config.toml
n_kv_head = 7
norm_place = "pre"
norm_eps = 1e-05
positions = "learned"
init = "normal"
init_std_down = 0.00259
lr = 0.00134
beta1 = 0.93
MLP neurons of a small language model. Each row is named by its layer, matrix (up: input weights) and neuron, and shows model dimensions 48-143. Each number is 128 + 24 x the weight over its row's rms, rounded and kept within 0 to 255. Numbers have three digits each.
A block is one neuron, or neurons of one layer that tend to fire together. After each block is what it responds to, as a language model described it from the Wikipedia text at the highest values.

L6.up484:122211125132120111159112121128123172106121122139084163107101173119107147122154125105129135115160144159117132107095094128110119116109116081159114156138189130103100095115158153140148165108159083142148123136116175152126116130142135146113126112177131087167139126086119149141109100143092133112
Pre-verb function words. Function words and contraction endings that come right before a verb, such as infinitive to, 've, n't, not, had, who, that, can, might.

L6.up1070:111121113136134155155159141100123127120097129109124153103143116107169110120113167108126137103131122170163085148158123110149160164130085172130105132131141174158164123166113183076070140140127163139077110163122117113158159119121169103105146121108132160151129132111111167153122141119097151130
Paragraph-ending line breaks. The first line break after a paragraph's final sentence (after ., .", ).), often before a section heading; rarely prepositions like to, with.

L2.up155:190164122104146173118157107117171152170140133080109160129151141138168140063126175146115091126131155132170112119178094114131127156165121096093110153100126108099163146107103102111104129088129122111152109140111134147143155096147103130164151155149143152099128135114147154126089098106143110125
L2.up230:137156141128117132110116092134145093090128138121112142117111150127151165099161113111120146156133154095149108137133112136140151105136102101101114159110108133071180120115122104155161081091130107117110149139098143150112127110137098111185138163168178112140115107101092151152155137118134140148
L2.up625:106141132123163119094130133136130115126115138124130122163104156159117180104153188097142087151141157137134170123140100135074110137057140096114136160149116155153117106174112125114082110140143109137135144134139158126123117159124122088108107143130141135146101149145104150157157119097114133093
L2.up722:137094138132150142114122083154156111101107105123155158110161116105178105085093189182128132135143135134100166139104121156123108136103113163122152141148130101168141115133103154149135128122086138139122147169151154151145114169116119134123124110137141129120085099143094112193169161140123103140
L2.up968:121126111154124134121117126154110185093123126136133137088135097113152162116136159114127132149113158159123125180163108105120156142141091131090144140102080134125130108166085121126122137133115132116087127136164186125111182154102122132090145200138182126133111165174129105172102116130136099095
L2.up1051:149153109125129115133133111154137147078115107149064123108154122126123142053134175086069111113139136143166125129136108171154140167120118124098121189132136105067111112145083119133091073127166111155137147071117171102132114131169130099154141137115148188145115090117123103120122115094166098120
L2.up1526:117175109091116131104171098100113137114111100129150162155174092125100143067145140094109122131144124163144153198150127132112136161146122108140118164150113095097142144127129098128125109126120114118154114126129132160139169109167124129168133189134165126099116053152082128136089113174125132111
L2.up1541:148119118151093134089169149115139174160114112127133123114157111128110086118137186150123163139131102110141123170162091139122137116146135157115168120126092126074088135104127085105149111135128138106137138116094095150144109169106109116133093110157135132136139125120136165127079119138109125130
Abbreviation periods. Periods after single capital letters or short abbreviations, as in middle initials, U.S., St., Vol., No.; also word pieces within capitalized titles.

L5.up84:113133103137143118095110123109113122137094140108126144094131155093143098164089180128107078137113106164154141145124134122115138147148162154137125154187091090110147128142101124103104125124137125146195129114101125121135132121159082125128128118105092118120112116123135160126129083156109130081
L5.up402:093110154159100121146151104117124130113145129117115096150095164115156094113094135160114124141087131110103114076128071128154106112131137169105105135072127115108125117110158178097122117134055112142111108146154135105098136124144129137139146180136131146138144153100143118137135135124173127120
L5.up453:110073148164112107191103108158136111149167144141157151130088147117126085110082162120124112162137118062128129123117127098160092142138095102115098099127131132129120133130137129134127156110140109135108129125133110129127117092151118105159198108160157188132147114105097109157118116173138155149
L5.up761:146091142137157115118138101118142140153148150128102174081086125097111136163091122142109099096156155071082114182148083127112106142146115127143140082116104147127119076179135133106138117091147112164182114114134160110153142126155129109146129124165138101131129140132158160120163146145124105081
L5.up1120:154147132122162113129142075123108127115113152146079159090144154132147110132107121112124100134134153127132151125120117142109149114111145131127095186119125071130140134162119102070119136122142110146170108097175144121174117123177142147158167167116135092142108131082119144143102099120177110100
L5.up1601:136126154135087122113147127104196117125111141140095134068142117130112149154109195144113114138119144094113140121136118148089129118080162132135152164132067142128149119159146118120130097138169145126097178164109120146155120086187121135119096098096140126121122123100123125117088098122131106145
L5.up1736:089073105121106120117090105141160129122138143151149088108105130134082147110094090162105145131125131125127137172128106144143115152106138159129094134122098145077168143163115112106147156132120083152149140076100142122122093123143135121100137134121134122134139131107108139136142138134075134151
L5.up1744:145133101084147145142164145091131120182104126148098113144126106121141123113134145118122105152129133152104117110153135155125155120136195141085107116118066109143141113138088154134115119142134095118139140181125142136075129095111126120163097125114118133140129145101128122107112130123119138099
Mid-word continuation pieces. Second pieces of words and numbers split after one or two characters, like y-ie-ld, T-ate, 4-1-69, plus separator and decimal dots in tables.

L2.up189:168124108126127173136109089146163135138147109103108129111118141153153114112117119158093147140165094103134096102103098106122114149102142116104095155143154111101128125178122135119188134117140077176141124133102108091127108142125101121113143118113116187102103168127135121115163128152146090114
L2.up213:109126112111148122106136168138127140130145117089122088128113132100125111095080143104090123116055148072108172102155110105132130100119107129154109140130137115080136144138168101113154151169122140110122100121131129134131123134143129132139106083137205145117139156166154125134161104162118144108
L2.up284:153123090150124184150131126114119195127144114124116126166128111111113133145113103150109136158121141124118128133168093103168123138113092160141096093158098107118126155086163150107124148112161126124122153167144174099173086123113122135113175141114095140114114097162131129147075169106109110113
L2.up420:150102115131133145061139085101163150151130100145126122109124124132153122095133101146126137139092100125155137122152109096080154117182083134118120103144140129154167163109118113118147159167139153096086149126078126116169143076136125088119146101135165131157143130136161128129086105122148135158
L2.up422:105136077132152107096170147116133157115116120107114137102170117107119121142153096097130118114072165113128114148134125103186114156088125151144079099124140116175189123122161109046110120148104151104159107109136115125158131149126154186127125136108099132124172065122140140132102160116112153133
L2.up778:137116115134115143090145157120152141161156145103136124101104136118161152104140154106116120126104102082133118164121164117159142107142137126171157128143106127160143125119125091105146147167107105112120106145092143140148139145125102110165094087157156171144103194150096124160134087148155076129
L2.up1076:108168148142090134154119135110089160141128105130090087156162131072104145092129133108093148135117095118097106088153131126158152120166124140133117141100168152133134166171115117120121139146097114112073126137133098118149141156083163133182079161120094128146138107163094112128101139114156111113
L2.up1710:137147155156112157133127138153138130140113108132107115102153103125146161113134120116115119110149131104115116109120136166128104132153117128119175148112157117178136180120100150132135118133121135121092118100085111128124126087157130131133152124122111122138098128134116097141093136112109118112
Paragraph break newline. The second line break of a blank line after a paragraph ends, just before a new paragraph or a heading like ==Cast== or "In 2005".

L6.up1454:123121114153108101133101124089092148129114131192077160136137171144110143124122168132135118105149136092167156138106089094150114127173128115130100151098146140132152134108159140142129141130165103137147148130152142157111122118129152130107135116123107166119129148132129178108085170125153095178
Mid-token continuations. Fires on tokens that continue a word or number after its first piece: digits inside numbers (2|88, 4|0), ROU's O, arr in arriving.

L5.up205:124148112161118128154114138138117140096089116106114117136134100110152160148138152109106107159132132128152131172115148103075141083076107149143125100123165193124111162164156120107107134145136048114153124131134160127153096140119152127144154125179112155106110145143132093139129127115127122109
L5.up524:138123157115150139092099166120131178118127131129095133110115128105136123148100115102069154109123144165158123112164151123119111110111150163156144104089112100116139154130119128112160108192129089134156113079136122131146105161138125133136167120147120111126111109118164132125131136137126133089
L5.up588:173130161156131113117122126113130121125138112110102154086156116070153102076141132102093086165113142133127101157131124101141105164070165145139084131142148154126135153124121093154148141159128111147106081109139148153139123141120135122158152085120134109139084156189135088170125091158172159121
L5.up889:096137109138134124169157123097107116121106152143098122128139134159122131142121124156112125094146090150140090117154155120118104161100143131119122147109118144173164153152127151140124110149153107114130089159159118149107138132097119105084157090091160134124119107169114149169138129139151096074
L5.up1047:117108180137172090113121117103151109126137116143136122123118119182097128078135127131110112129059145132147104143176137113130133109154172137173146116103154163169187119139131101156073148129143153154091137116082141187133116150111112137102108105133129114091068133113113126146144150132154133101
L5.up1172:133130071189122149144159114119132180136124157149075153124172150094149109053128108090084141147122163134148117144132126104089175169122106121121108121111127139137110159135126170076141166119148134077116112161118135127122195148109141190100121141124171139126161078109079155179120130122093133104
L5.up1352:129111173147081120102135142137157177165145121140142112133170124148140122118175137140085102143095154118121139103151133144113161078162122138149127095147124146100109105129097112121147121093151102131111125072120102100085133125124128109103158116130126121133172159105127105150121090145110154131
L5.up1410:068161134103123183132108123105153149090126151110132136126140133133107096150130167131111134135119084077119111122112082136137115149121144107126127131136166110115118164161130129121165123127113074123107102072108144092193167126163124097126120133139106088128147123117131108125111084180126150105
Paragraph-ending line breaks. Line-break tokens that close a paragraph after sentence-final punctuation, such as ., )., or .", usually before a blank line, heading, or new paragraph.

L5.up192:102140118150117114103151135118138106116141094165153149145114124116153200148133107136139109111069155145098115137131144141100080158107139096117138122139153122117149152147080117107102111152156100179153151109137150108147135148170155108109091139137138163159181179132154133177163143095163127129
L5.up270:097183120136111116131140149145125147096174117142129119073111119159143130154125137123101094139138130131130154129151189150159099077142148149140142157142136111090132109124123122141106111125142134097115158152118127126161092109131136134129127108146155118087147116051078126136141129117117104119
L5.up523:144154115096122138164178154096125164132117131149114138131090129065145167084125131148189078123138174097148099134165145142137120134095106129123070119128141158120107183120129142121128135132156106121149152057133130078101113119101107135140130129135163152101138127109113164133114111095156127150
L5.up548:131160098126147130126113136123111143121150090159103130093114120148125134118137131136141157125180153136110146157114170127139145109102107106136094114142168102130111165156155104168149123076172146139120145134119103105128169163127077099113115128132155111119169140130070139166110144161099155120
L5.up697:141150106133085109169123148109129099126150157128166153144110174113142154127145105098090117119139145152136099140141180090118131131150152161150128127152106131126131062132117137142126154081126111137118105102112154149139129138133122105140189128127121147137127144126151162119135137131134147083
L5.up961:116130136117106131158123142120147131083172123173144105146107150120152142107088123087109147134150127144146124116125135170165107145099115169133151135111100123155156148148131120115132156117161117118145162109129077118122121087100158100122139117143134163175137179120159158110132168133153158108
L5.up1251:131135140148111135146111160119125093108122146119132062146081121124138140111149113113117061134183155154168167147120103129136088131114075141127119122121157174141136121129141103134127083150159151136151156105145124152148135098112142138102119130110169101121165160130155166106132126165123168107
L5.up1340:119131116074103161089155120079123150086042123129118132095133161146115135175136115121120133139141127155097123149156127158139115121166104122137128134162144161139095122169099124156108140100135105142099119121169123123147137110124121120106101093083118114127078127094144148082139118110117119150
Infinitive "to" after verbs. Infinitive marker "to" directly after verbs or adjectives of ability, intention or permission, as in able to, decided to, asked him to.